Part of a small language model's weights.
Size: vocabulary 4096, 14M parameters.
Architecture: rotary positions, no biases in attention or MLP.
Training: a variant of Adam for these matrices, 318M tokens, 4851 steps.
MLP neurons of a small language model. Each row is named by its layer, matrix (up: input weights) and neuron, and shows model dimensions 16-207. Each number is 500 + 40 x the weight over its row's rms, rounded and kept within 0 to 999. Numbers have three digits each.
Before each neuron's rows, "fires on" lists the tokens most often at its 100 highest values on Wikipedia text that the model never trained on.

fires on: " r", " R", "d", " repl", " pred", "ino"
L8.up70:513438495440537484511461519426506469613500531614412513412462506507490515476483522550459466525448500475538472524551542498507480572576463450492577445424465457368445484478507458544540480484485503464561499467435495492541489526547483499601536496486565497437507480488563595511522461542529509506482520462475501503525519464537514430499526434531525495519425492456455454474501553494475554444532463480447512469498547416506499513548522507510459531453510528483493488584447474506507487446520548503540514568517506509502491520533479480471433470487543489527495509519453473524576479473567423415

fires on: "l", "av", "ac", "ll", "at", "z"
L10.up783:536579471504550487546512543414552469451523498479431488491532549530552549468513458571567482463462529470427581505511531548495535478476527490603526531471524427529401467460558544539433532551531483413564496495458512487550586421524411537487487399488492552491475417543418484516465506436491583433469485501545527471532534497542492481449487573467530572478497527501455525479508502522522519488487522452490499461500503533458508456459507535467473498468471524530414503562541457478437451515488424534496496562481462477463391531502496500552519525498559488500457550504540497561534518502495598486

fires on: "ok", " pl", "inn", "pl", " to", "ill"
L5.up920:545474431459503552504487510491438443479583546552507567452522446551508473477493583509538460458451515502486534525518522524528541527471458501477535474517464542520448490461520504548526432501480468518463515487436507461494531481462473532551580493564477531491467517465584573534479548535469486434545543433566487494482483542527474551513525517537467518465483488422490524577492528459415543577419472547522553469535481507467475449546540548560421451482548521465519485542507452473490520394492511508481523583484541543472498524619424514479506511520499496523497510503506503524526541426481433437

fires on: "if", " "
L6.up765:501560519541527514535500509480481488524573555560482513486505500476474516513494452495441427503539467528491511500552527551532550503463567454574547508448471503476439457556544445516513499509402497514569586551529425500427467445501417541506522492553507533547461530427542526486548541508482501528534552439484412460564526488512498490502505601512480553486526505459491498479547502528532521543465497562517565499528485471545434445493465509473498453503499446459510536457463487499454459472518464467475522563494567403417488449525466549530473560519605511485503580403465512510531507536486451473

fires on: "b", "p", "w", "re", "l", "d"
L8.up183:502512547429508495527523514476551508487474538538497481470501454500538588466570557472571475441441510533524457464537492510559543512529442551473499488371417372459480458492479524496480545423473518469492480423520527453524426452493424548471552444524486543497592499524553486413516488525470473426561516574506507504482569553481542493472510430536472508458500505477488495535501539590510495514526571498464595439540450509458455481520550456514451437533496505520461594499473503435444540457519536518487525523482534504538437530487506528409498538455562537500508515549467457495497531517496479453

fires on: "in", "o", "on", "ac", "at", "ic"
L10.up389:547495423548493495498504527486450397545450522429476540531451485465599548435478483512536546438493520473471499538536482548472497493510433517519443471487519531517593515478520497525416468452478541483512476423518544485474492464435551496496475555455518576432554524446482549503444513502553526568560496506488462509506518542463510429487472575467537571509550622517544434446474543547501584468480510521505461553464477489493544468438495533499494455499494523528516548479535485510535465495554462500521487529500509512502404514555524535522493419474604536477469522506561457466497502552485526496

fires on: ".", " by", ":"
L4.up750:481552425500490559512555538536532468581494499481544455500522569509564586477477574580472423483505524517487441503553548554515519507506503480502484529497534474441525494501529503528490491581467549540487516471476492509481448403515530514410485506554488528489492482497512496444487510483486540479535502516446507499443506480534497483552421507519438477542465533507541488435477440447559425485483490508519554497483484480484467541515529483563439448551526475487414550505581503467481478515472402498542571463514536402534456542466455508539500483496472533467496546498505547550539447495461465453

fires on: " left", "ated", "ed", "pped", "ended"
L5.up976:474492488457527465553527461472485491551502539517518453448487577529534502516492513591503477470436574496539553496498488511484468509517408433462562536492433491486481507416560416457485430459510489525471556446536419463517549492494498511497542523482488579488518516494522551546465530517496564502557560411519532511482519499512491498475491507529564527492501509566428485518539466574483496582516496494476486467487448429484462442500471525495461478418502512513483536490506527448423516470445533509523552547521563442525446497622496477548472505586534488490473497552552499518566511437441502534

fires on: ".", "i", "om"
L8.up347:461570514504514567499549580521488441516443575537553402455479483549500561524479535496477455409574539525490515463529456502520488526484545437468444520505507485481526532451486466546489529506494533480496504431543471493496543434421468540514492475545511522463509527473505550505448497466474521478512502502495460513457449486557492450501482465493473435471542580456495553471463494521530553476536531474563581457557443532497460485458558529528501441465552523497430571554467484436479551454465476482568525512458577504526451533497466484488509554480549579492459523480489562539552460432451496467

fires on: " f", " t", " s", " l", " n", " m"
L5.up828:528505425560503545593479532451496462577466472487449472402481492573533505453520521539471491504513461505543473529530533585531568540518454433482508554416506509463513468522453531479528531507502510508553493571445533448520445500451495558526529524528527509517460502469572441451512497532533478484558463514535481457523524461457419464500436573527577564522461526478463538447447451493513520575441498526447483532509502518485461472512498458535485463567417506470451505519605510496516464522452537520555526492506574497495391470565500553457551506531503457536490545496511450554549476439556507489

fires on: ",", " in", "0", "2", "%", "9"
L6.up331:529502477553524490497535538460568490571451545489561525442500517485572450570474530529496471506450488476452562411589526514532526508439478501542477437517524493505552577498499507471453464446536448484448539484495493469473512439461463539474503513443514548565564507446594466476535457535532499524467522483512483416509551497448498482469559490532518516542463532526549550523560485482492447534459501476477552522473562473501510521483487528597429460523513533515525520505454574531484397470478503490421496451410524498419548618549525458467507480552523477449474523453548557461577470457454461462

fires on: "-", " and", " of", "ed", "ew"
L10.up338:484525454511495467586590484448526510526596548559560533458466535494489546565490563506453511458537492491501422527539498610507472510469529508491556496451544459501523479501477472491445497519481463594451517480488495520516512489503492470499487440537508503420520495533462505481415525557516499522540521462510477516504575455550522512564441521520534529489415479460474469436526484518516449477483500426518447488551485485446429481559522460572452445509424478490459463550524439435497521479538455562530545445477510453559507536537418545418447441548521467466495474541515467525502424452516422542

fires on: "ly", "ely", "ically", "ially", " very"
L4.up731:500529493496514536512497606419537423529526490566448516486496526509465469556522474546467552540554483495509543464472520490499492544537449473566538478469492539574426508490554432510503510481577479498503533554448519522573494510501553513623545481476553482450513560483471557526492531496449539475538504419517493474485437521498485503469547506489527498437429473494466509513575409451526523498449491475466456473443470425531470521492471544485524466510561504461471482565478567498497519573493521492506562565524555511514489471494558493402435444512501432526426496542481460488556501416506583535

fires on: "In", " In", " April", " By", " December", " in"
L2.up241:490459576575472559481535510473526490601545501452478565533459503514521439442482510476532552428547470504499531506542530494486459458462447529435522461517559511488492483504519470555513502491527451492470495522474505483550421509508511555465512478491540559541485435431486556487509488478473500468540477494488441467489525439442528488500547500509511453504443519474462478463485574571564583538382478457503571548474489482498458521486543535489447528488473529415451455487476463448434515485477503560504571528473471514521443473486509549524486458503531563469489460513552477536543453523548451542

fires on: ".", "E", "N", "S", "T"
L8.up220:464514460506537513510551549517453489462505493488520499545520501543484471458542551494523441424493530432533587560461567548477528535615483383549517466443594478488530482446420424522422493487490521520468517434530466519496503491431433489513462558489523533441503497496536497567509491510503501403510559458518490489465480456530578429539512531457500488489475529475512531402547490444472537531400574539522543455471473476417481521480547522500477473463489471429468539435508468516427536436486417513478494478466493480450482578579489484491537507500538518491528574452498510463511506462527494485

fires on: " (", ")", " Wil", " ", ";"
L6.up879:476500520510513497544465555492501523496523473551465541520442475591548539529499538488544499549527444468498510499518612506578476462504510442479555424503532501501541431462517506508540480541476564450555506499511558507452427489543516483510508528491526550552563499490527476421506515457518511454495513398476409456510514419510483497556435563474554514479497439439421504480523551467511513517575467568485585506466485537479483473452476546462537469520493437492439527539551552470512466543527412461486536539385541445507515523500425552486481478531550534491487538521496544576567546471500403505

fires on: "p", "s", "re", "n", " exp", "pe"
L10.up277:509438433530547493437447497504523449565580548466524443538427428478512560427487507499543479554442535472516476528491467478515543494550486484484553526450441416495494537478448519522440491497514522552562438485466466466489500508511486539549522546525506540442535535475523486488555574539487499430540537523523437504455453482515544464530502440487534578443528449440484486523459549525497534585534542413492562462548453442586508500482495564545446475493506499519512481565477550385468519492509514542478502477415530545556438525511541503559514533509469509478526476572515462469475445420525472486

fires on: "–", "-b", "-"
L8.up174:516473481540499465442604489499545507473474552524523555431480507513486549490458482597466476447537551432493576467529515518514514542481562453508527486481546515481590523445462465493497558504435496398453496505458498506594494506483460485449532455455442478482528584439524510533518517478485491460509423502480463524471491532481485521456507493467507506485508472472501537516569508547519437545484468467472517465534541461445531480550455521493527520489476479498465552498491472513429507513455510467479510517493491427483527494556458491532524461438524483547515513420560552503497392567475501452

fires on: " int", " t", " d", "T", " N", " T"
L10.up192:471582497437545515510536525417485471528566525494405463432499525536583543467499544514498501490537499450541485511568557488437466536519492438555490525494508469549600439477478473535494496432496507493602509528454501505449491509454540514589526576470539540503509535499508496516504548476512494473587526504496469435485505507471521457488538467510475513545462479510428496450537543506492499475509513492500493501496472458462532518534559513503416537495500539508524461493463506468489478472532458409454561438473564419454512557550498508474345536530499414499521520520472541534594476526585440482

fires on: " of", " =\n\n", " In", "In", "(s", " Ref"
L2.up332:500543547451549511598526539492506509505564535539535455505494480566525507514534485510504413516511482518507482463558480482509462513539546447565526512507492560474523454508513385471459497459460546527509524545511490484570473461520570448503557416484500573481480490487472457542522509485528466457532490488567496499451513464451568392483538471477560467432462565513437493468513538522441579527502507540472480544521551453521492530503577493506449534460485453425507500499507468501455460537453430537495521550518516524489467492542552524467487420556509554479497553500570508490484492391517509509

fires on: " of", " ", "-", " In", " di"
L6.up290:487534527549489566604497521509495545515547492502546504459429387483510468587449522523482540459595483468507488548471538503436466507577458458489540477521505479540543446493500457465471523473463519505501531539485524516529395442546537514435511383522509485511500530523511532532510426526442489478567418501536459504476485471536473449491510511522519411498499511525486497372520471586456520470424497475431450496473519522496494533487519457546482450504445567454478530567557508450541544483496517505524539528505541470481478481535430520443417452470552559561480509519538528530505423515542538531

fires on: ".", "her", " Bill", "hel"
L5.up20:478478538471495532521564548560472482501546545473465471572482442546468580473466535522517494541481508421524539473512503492471535534535481485548497535473509491433533543488533491494520487569500558501545539504461519437454463481456489488510584473510496508493543529512447545488462504531518467433463480521540470492476468510560556486474491481515462473532537485421500524436479560446545620486528508569521561457540523532516470525534535566537423464468493419479511499487561424425459543452515435504524466509461465483483509546567478449505489511488488462457502478510496515425495435399481504435

fires on: "ü", "ö", "ä", " After", " still", "ø"
L2.up542:472466414406525558586436508488499462576470511453483466555515487465517497515540506477593506496494447483570404488557565487519456564466443525520463511521515555505499511499541490517524477443517471539437486549495528577538407492496522540501513558518493541457465566504457508462516485503496497449554485482442476458439526483512469435504530485456494544436441519534531556464481474448502533492465461492488520501536446474474476525481491529527416593521493493452520487516515481468466543502524493556429516519482497520586539500575517530456457395501535449481453514419530485500489476514648524465

fires on: " |\n", "\n", ":", ")\n", "-"
L10.up851:470486537414513526532487550493499515563490511606457509439578544540590556549466554503456511521549529496448523500476495505487476526522483529585504548464546524493489558498498498404509532502453492474549506508487391507521570510473497493502503528573500518491462533418468522521453526468561470477522519454490504485566501443400518519508472509514458570461502515442546531518479526504517495506515571479487509522505542518491490427552500536434520495498446501571533453478605472459520450557440399492475516492465436379489448491493562532487462540473480469519484517445551469492519481494580506566

fires on: "–", " sk", "r", "anc", "202"
L10.up78:486471501481485555459540552486495468536463522529447534446497485583491535472558479510501535583472500517522519447560570487483476424452575556500492585469500500459529548533465449470477408490472516485562499525528477495506443510461480510549502508462537538550464570497456512517507461456539432485510473517480504465518475474415497475483482511440503505485544478484486452537547486496520514527532485511453463531472437492484489495524499484471541473533428509505480464509574476487502496477430488484454544524520524496478462498530540524479480478480557530465438496455543534411572479508592569439

fires on: "ly", "ially", "ely", " first", "ently", "ically"
L5.up620:435590560472563452369547557525525422528470488598535552442485505483533490389460495474510509451489472425515523488494539555473482476470520423474539507521459486479370508497501500555543472505485502507482487562527462493478456506541536559569458472582569481506564517467585542466444564483510497451491498463449474510500451505477507525576525511452548579495416501513467512531523527423510469549446488491498503454465479428488492443520547493479472501482573502488415466586457501466499546524445480444479575514460557472534451522502472513497438450464519465543454517497464511481536533469510513464

fires on: " had", " earn", " well", " has", " to", " ±"
L6.up5:518510421475511563461514498460444482507436513471471489477467513492504558453484523534524474513488460474569512498521542518580544503539440475487469494509577498625465525510436493549452531505449556465537521438460525450562542473462528505457384515529504523476440589543589423481467589475473469523466573505486480511522468479521529504490545597475505522496471511499441503532453491453527532536512453530487470543512457472423512465504516486586474465536511508469513458533487437493507483473514541527516495498497473441462541458572462469459533515443542455475543529445535552444475507512553446483

fires on: ":", " Japanese", "ish", " Sw", " of", " ISBN"
L6.up858:463457514431478490483500575500474492539455514485517479624515444528523442499476490526570440485506578493555526480502523519495587541463483475603428424539417523502518505525559507481478499522532472526451558446479492512526477477502509494454483467455464517505465502479463544483518501526456464413512453502560495475558531476468486516466546472518571512476487507457503509498515514512577468539450480570531538494536523529478469509580582506547462476522455433444519555542476437402489524506483460553494488448513524472482485494505399471450535409504484522541577533448561574485484483427541506416

fires on: "|", "'s", ",", " was", "Early"
L6.up766:549508476593492570474481526513537479507498478571440543395501524483524536443567520504557501483541474531470564470514508471481421507548459521438462450496539561510515465482531488472513461517450466499500480516496504521490454462464545513560522481475442547497523551497438470495526460485523470516512523520423476459472478449526577400529513459515507484461486459476528519401596547555539533476512534496511563443496508486447493479494445543443515507442464491515501454540496504484451529511484465527510556477531570462429473531511536566524388553466456542448442503478506525463486534496520469538

fires on: "9", "ated", "able", "ating", "ed"
L2.up1007:502519537567532512551533550455509454534493545504507544516521521519467506467467480580528476433535540476507568459513466534569529491554430491467527506460528539522495495453457447466487481535456578497480493403485443510520528522532467454450541449542511476490569586494432451537441538468480569490502465504446471497558494394483536417468505455467522448499509542521487464510507468478485515537518487498449530421463467434469501405506566506547520445461554443489467410515447490537458577597518529541498546549474568446522516528522449457505487559553516494464457531541530490501536486465481568562

fires on: "rit", "ring", "-", " vis", "\n\n"
L2.up622:519535429505532430536512563478515465528493504491502498544542569485565523515519558493471538567562477454495466527563499556511475481521487473492521491476507480449507535473484449482542458536566525495504480550501509543457475448527467552536526507545452499478542445449422518505475497526474549457447480462496511496511521466470519509503485454518455415508462452465463455505605538486512527535478555480502530502453438527540477534582576582513507549524468466472529466497631476512489445477455496528439532456532512429482503538489550511502459490504491539462527562468537523500494408478519507454

fires on: "1", ")", "4", "9", "2", " sp"
L8.up514:545503497582563554530467446474525431543519462450481447505484498646598529580509481532489506529498469514513534470528524526530522513517510455554475511486539512465556460608495527478437455530525478441543550477480530456545521529511441553531527464497490587588510481435541478440493460459556505486543538512537482470469511456475541441443492565404513462574440502457471517480434544487450491494496470525407453476477475507520503492525528520494463454502481461485542482464518488472481480425426493509527498568454439513411479494543492584509536491535451552409511475511522525515516467501522528528

fires on: " is", " its", " (", "–", " l", "-"
L5.up66:524479479460498506484522539489535503550532448520549493426514466507527490471544501541474481507441501474533460489512495483503506534564539521474584546547452470559556481416454452572437498550390546470487543587447458529461506524447459506512517493485568492514474563448600459573521526471585485513502524500461463434468529539507480561514494532523507524417489521525500599500528470572534416498434434474497496492486536410460511506540471523561465517511487514481493533547505507470446500524463522505513490511502506468553526489535541497504409511436547427462520454425480556465533482477458452527

fires on: "on", " al", "u", "es", "e", "ac"
L10.up382:551522505507573512534541531495437461509571480506479486466574536605459546504432485538521522478479562489521526500483478535419464563524401498521458478526515494437434507487581558524509530433509463510528466409528457460492537441472549460481450493547551530446543482481466526503541452444538569493567498493499474457451475451466524461515446551448561503443543456486478511417464504478501570486528465538532467521535495471555524420465590537491496441457511555472496481526478490478521432487497480494553501538518512532490381511483487537557487425515481488453560515485519452522550524481550518447

fires on: "n", "in", "ad", "un", "d", "p"
L10.up308:512464475529553508562432542418489503518570554503472404469474421515551545519556504452502514480463486532533495545523501518478505534450478555552533536489421450572541464497425431480471491499462513532468437465508502537488461402428492520552520534502538557474537464527500563551471482544560525490475597529491495446447508533543519548532459518449539504550497499444471508491488478525513480461498557471496549519515415486484509506508508518524455473520506490559460501512522494454488538491480514465431558466445541510500449586618533528509450465520536482433535527566503483431553528532502421436

fires on: ",", "1", " found", " help", "2", "3"
L6.up698:459449516488555528533534538395500483494498560459454392476465452487591475470501511525620476496490501462521576455540538468594460503475471483544573454472498454517555558475496559500473469444531532534523503428451478488503475456493532564546569559486554556537486527538519551501465528418483524484440482531520504490474487532397511488448502486490549483516509494452520578554494486451422481519508495483472462510475467487527536548445566490544503554526571525504518537521501556480497446519490502612441488527423533472476537491508459473543486531540483447456479560567512492464496500427485492522

fires on: " (", "\n\n", ")", ".\n\n", ")\n\n"
L6.up187:500528496528549552564481520531506510514536484595449540495493486482489558469507511542491468520495513453532453537527555543457539481522490390464471553457529498466505486525449493505489375544510517533553522494526536437450440443520413454550522471471558531521481484516520522476493479493592464511473489461476431446554521396468520436455490549493548517488432464407449534454558549470490490544547470479409541533483510451489452503439471549489479415496515523504505471519537483501465495487515491497453568531455518447507467459585487498483423521521453504479478510517561508561548481520570448500

fires on: " is", " was", "1", "4", ".", "/"
L8.up430:529568536473522595517542595560459382518504479508468456554536488529570454525474530506505455517445516513534558494479537545515502503473447457487467463557515477481535457506488533498479527508445515469506466443491508432451492458502598557434444486532486479541429451439557501464437471479525550539546551505551523510520480471534526480483516536400529547476484466426510584488462509485508478548512547533545512474473409498502461488487564558473523524486522519489496504472537495516477502466485445474556543580436447490494501486546476550498478446497479571467441467532490541514584459488541454482

fires on: " film", " Japanese", "BC", " of", " from"
L6.up272:509545525452510499503508502496419487497480505459468423542465485493463460565440581574514463492455495535550490591455459521479545597516452518533485461510505473444557510532429556434441499480522496497477561504543532530596497488449488531510496427425488445527484500501606512498466510513469447543500512353500512502543533510472541482484493523527485582467461552487526482525495498506457487589436467534517485411487500500466507468464511525562489494571452484533526527544534440486521447453495485529550507457540588476520549445526454475411514549533509540486561490462458537483512474462525529501

fires on: "em", ","
L5.up862:501508432530505512539511524500538461533489522568548411462521519514464538434516539489565499548508560466607525532523492553422488488508490478494480438482532557520523545462481468471492463568441580496492541500497480522487573513455527460530595505439507580527487484411466499506541476480575479494527517491533450490480444457491509517441468433430459488440499480510538560515479435493465513476517496517487503498430472471457486531526463513488487541522452462452499521500499429532477550517493489433552587434480456495526495492507533523448445443534508461396471534487526526441522403439545499453

fires on: "P", "L", "H", "A", "S", "N"
L8.up356:548474450462527486499540509509512507504519524508575499494422540538527492449531525522549483407518543473484552561518566482539452575502443398573518471518608472524471440424514464508454477486514539444429509464468466485528505506396516497485474554522466464471507550487505437581481451526473508354541514451528449484485448483434516493568491540453515505481518531523477570483542514472478503531379542499538533431443478479417499557529429501524474516527449493461426545466525519463478543483483408512444485499517532522462510564622557529540511470531490521447471536466523519487536494483469513543

fires on: "j", "l", "z", "k", "i"
L8.up671:531537451566533586558583533512539448470517480519419538511440550542518484489443539493460448501425521346528562563489545484485484611472487539596540510496484426428389512479499516517520490525516529449562494512460479424530446552511477515484548466507439527526502499509483540457464495526466526467467489484505540471537443552482558473501511625470481563524513519503471520506483542537517486497523540542496513516448459468418498491497520582498453484522475416559486488551598405408524553495503514524525525464499530490505447548529503549557522521518500468479534566514450513546492544508503483511

fires on: " joined", "i", "ano", "in", "ide", " was"
L5.up687:526494486548472489495507493418426489547483488419496499497481476506538501471457551522472452475474544535518460473482508539492514512555477504567517478482500528485479516555514554438363522489524501502502547446486475462588489497435573540461514390474519517484459555513507511457455484543488567501489509499555431531512447454499485519446505494543552439511495594492460531523477536518555533503451494583494531474596512481412491533551508553501498471452541444539517475517475437417506480470482524437546543517497489424490519490486508463488460446556454516430491533557492501467494468457488472496

fires on: ",", " while", " are", " were", " if"
L5.up827:531492457527509505495470495501451475469456512563476478514419494468545530447497584530542451477532543462537555550546534573540528450450466396518573466509491541475457479394512436518532463498456581539497543501473394476454466514495489460573535505428522551510493545525523503564533518443598520481539491424505526559563441512501409488509548516459549512483531483509509520478486502489460468541436439451476457471475515464474525496541465531460497530529488472517483518507513496491508426538496499543469496452480551402497468502593482483453413460549492501486488502411550464457534481542463479498

fires on: "on", "om", "en", "ic", " is", " ("
L10.up490:497447517458507567494491516489550461435531490505529578489442466517530504439537540523542451406476470468473551470503473469405488479582515504450506507487499524504467464523452482500527524497519506529465524428384489400438530478446460504490448542524587481458477548456529496526461581450560533526527474519533429475511491479527466476610468545473520495478453504530415576501515531510504517531482471536456449500492434414535481440541553545561529479461487482533455522462471516561523554502464527519506479451512489406461477482584532503462431486480487532449464529529544446576558493485522514446

fires on: " t", " st", "T", " int", " d", "D"
L10.up509:486540482494522504459473478472528418450467543554451463435527494524582530554536524505432514477458537482524576477557488472503506417569438479503508490440472495498519414449528480558454488603441538491470546474454484434541466505399540509500575489475516606471487503503533487525494544491514410466558562515553489430477466512475491467453521516454542516517461505503511500496521505480504535501477437490503512527518487426501532500461525534475481518484498525572541478538477530472428500441493497442505586462537516500494564493522508513482434507482500505487515493509548501477534450492549438470

fires on: "ost", "if", " cap", " ", " pot", " Cap"
L2.up424:463564474488511458477527516536478449530522525472497517480473490483492542498482496490473518551514539497473541560610550557490507427466539525488426591435473424457470497461480511490537477484370505522515563511534483505452519454452424597512559429467454520501470536513526550539519502452500449504488515469478544504523435476456472501484535515465475521475557565452438513478540584558497471532501499483514495556488500519496514474571438550481481396500563388546477510465445466560522466471447578555507490542428562428437469500492471538516478549482446469526439549482537492520525521498473492520

fires on: "pl", " Pl", " pl", "St", "Pl"
L2.up843:479458482549508482534537505544555470510567542572535576500458510492425469511503486545519469528524540477503505552523585539487516510453475489497521432438531470522482412449475487484523476538457468471559512536509464557502422467410393444450592427447473511541601516486572531479454522512529512470532530469521531475540559469508487487517499528491492489463487527417456494538550510515549552482443474470440469520584482479503523413522478559585448484471515522380482577496476463510428489447495496482508509550470539490453491453514463547482515481575492490440510509530498442509504522378487431470

fires on: ",", " Tem", " ph", "board"
L2.up884:523501496427521520511491500434487500542434528523506458481521498443530544501512595517474475462541487480606519540542461524449511514546519483535531516479500523517541556546414404483556442612472529455406552583526503500513485536464472540505638436455566496481542498488498546446530473457541509550555512473530505516434531460445470510454519465466475519483531510474443481543524567474460441514509532525479455510487480479518470543551507477542523578556459464449494470516538518480502520569464439454493560518439506504525479486449530511502449484488481551568472525512521491467488416502536567557

fires on: "ly", " as", "ically", "its", "ce", "s"
L4.up650:477563553564535486410516562510529445514437532533499484545503521469509447538497440585535516432564504402510471485524520534503501570524420446466502482455514498469465523468533462526525450423512512448489560520502467475491524474498519465526463505521552454492527484458625580495492473471510511509526505404463456543543442523436545536514582509504556475443449478498474513449525523527473472516498534514462545415517532465529478522470554516502482524531467484478461469544578486494479565561482507598502579510499589501526483443544604512415495416471521527501458465499477456482534490516532477458

fires on: "ing", " al", " living", " training", " /"
L2.up268:568483538541538515570544546445508515500514548532531520479487554497476543534488422542464476495454494504506488536522543537473479464531397486495460468485483465500513477523535533530484518503496467547560540533492447588492447499507464460490544498469504483475515533403457503489481472457495513495513458470501425502553503476504430488506443587530511541514482439485529480531527448506501539531521500499512486475468440488491528416497564494485482451519521482504398558545584425545530488542480498529507558490485473436455433521522484536446450510553500530513493512521500506515522581524472518442

fires on: " or", " and", ","
L5.up258:576570442502516448489488468523533537457510507552477508494472600452497486464551513565544444501511453504464535503489533494502528492481475532488536482533423497490503461457493424487513499522489606536497558542458425545447557452481498494532473472420538549522588537453525547467482549501555534529603539381451515477492500513538434492551515534527523535493431492482502571519510545505532466543497450437498538452493465421492520488516471538464409485457445511472449518458455473526479461515499507501469479416500526431499500515506494489470471543491520438562489500463508499475542549478491438439

fires on: "B", " b", "-b", "ivers"
L6.up255:577548491467533536505499507470548529534463530473538502503521510538482538527515517506516544462509489502481482484501499551454528444532536432535509524515559506464526463515520505502524524433475485458487472501481592514555545486426457465495514454438426482500525572468553452479535536491490521460497575460495378472471488485438513491505427580445510502491566468548392492444500570560430461535496513465472454474515492478598492528494520484536517515474453462497527468457520493484452441538408473537483476575526548395466492468522502516503463497528554582535498535526546523453505400526537435441

fires on: "p", "l", "n", "ference", "c", "ion"
L10.up380:527513490490518471525549490470543504467527505530566437501510456520595531514526429516536505497485542459504508535453485488486537455486486540547497435458455483472459493471533498532513546483511474534583517341516533420520514450490509546460464496548488505511561499493483516506453495483503524508587537486551441475461461483490499507550483468497616503456486543413462537559484538515578463509566548448463526444565478513542439489600563519517423395498538480490497454511425487526400476548431490501549624569540475466551458522505576499473489504520496505416500493469493460564525524579487499471

fires on: " training", " inter", " eff", " cont", " living", "ing"
L2.up765:512528456520529520519497526453487447523477549528479502468435483468511483473458459504449465545449454491547477546532565532508472483520486448525440481517556540521502518556497527487493484535460524476570495556524456553523527488500511540451459531455528442519545490379508481565455533511483464531563452509486513512538583500493485480466514562492531423469493460551513562562436518552501564574579511484487488516478437507438516453500539410497534576500547497560489489497508487458571495483451471526562468441483542472459447458517524568470417503505521581530439484516582518507518391460479467507

fires on: " Dr", " In", " in", " /", " around", " Er"
L2.up554:498436572510485571506433552492538452569506498489465493571421468494476456517505485534554509463521443476471519528548567556524518526427438494476478491482489540453455445489562516478505470451501501554503557539516502522559474468516555495475471462543520473540437484490486575456508501507453554524522494442455503490540493485446462476478520492451503503472412463514520520513499485509474548498494437403560541497522490495477551457460481508456413520519464546464514548552565490499513504463522537543460528448527462525534425497553539512442518472563514539465549454555510444540472538514548490479

fires on: "n", " m", " and", " to", "w", " n"
L10.up923:538516391446515540543512566464562475518456476471460479442445466492541477511515565524513547486500496520538525492578531502552534498370493464487534478409530495459552475451473553425560516425479504522531505453530445461534439425516511492575509550565475491535494498484553506478456525537552495516568546458445485494489485486511510484578482498517533583509493489491510531443496442476495476632487571496443487440532471548417518564493493500484502539553423503506515502481546436534509420482503503478496534520469493523523538482526525503519572443556499524465563526521502489491561530541521421482

fires on: ".", "ur", "if", "her", "amp", "af"
L10.up409:510499490459487514459497505508435454526500512563453486542465514598537515532448449497489543511534451471482540474501549498512512447496480473534457519517462441427543446488494474540517545530527587454445482491519491546482500508466476484489562525462520578471549528545482570486539549489539543492522484559371518419426484418500549455532453525463471490514450456460522534525469517525516574474501455572487515554586458555441433524539533516519455454470498434452483485476440386520422470447487428441515544550454475522462513509517512540543538525515475530456474483540494549431512538502509561499

fires on: "ic", "um", " American", "anc", " ("
L5.up18:477492470446572596513546529462529480486589487510504546512491505489482506457523502518528453506472492449438570511540504540548451558489544470497489539508464512520543463544515475513510479452443472509486570545540475444515528491490459522508503483497562537473523531469545453472449537446518468427506514561452536459513524474486511514580456503412463547467553498511475527483506522518503488606457523514459476476529459536482422430548540521524460527468471450517549469497456517449492571527386490549512446470448579455485421533472446557530483508549490547391469583474484464511496472543532502511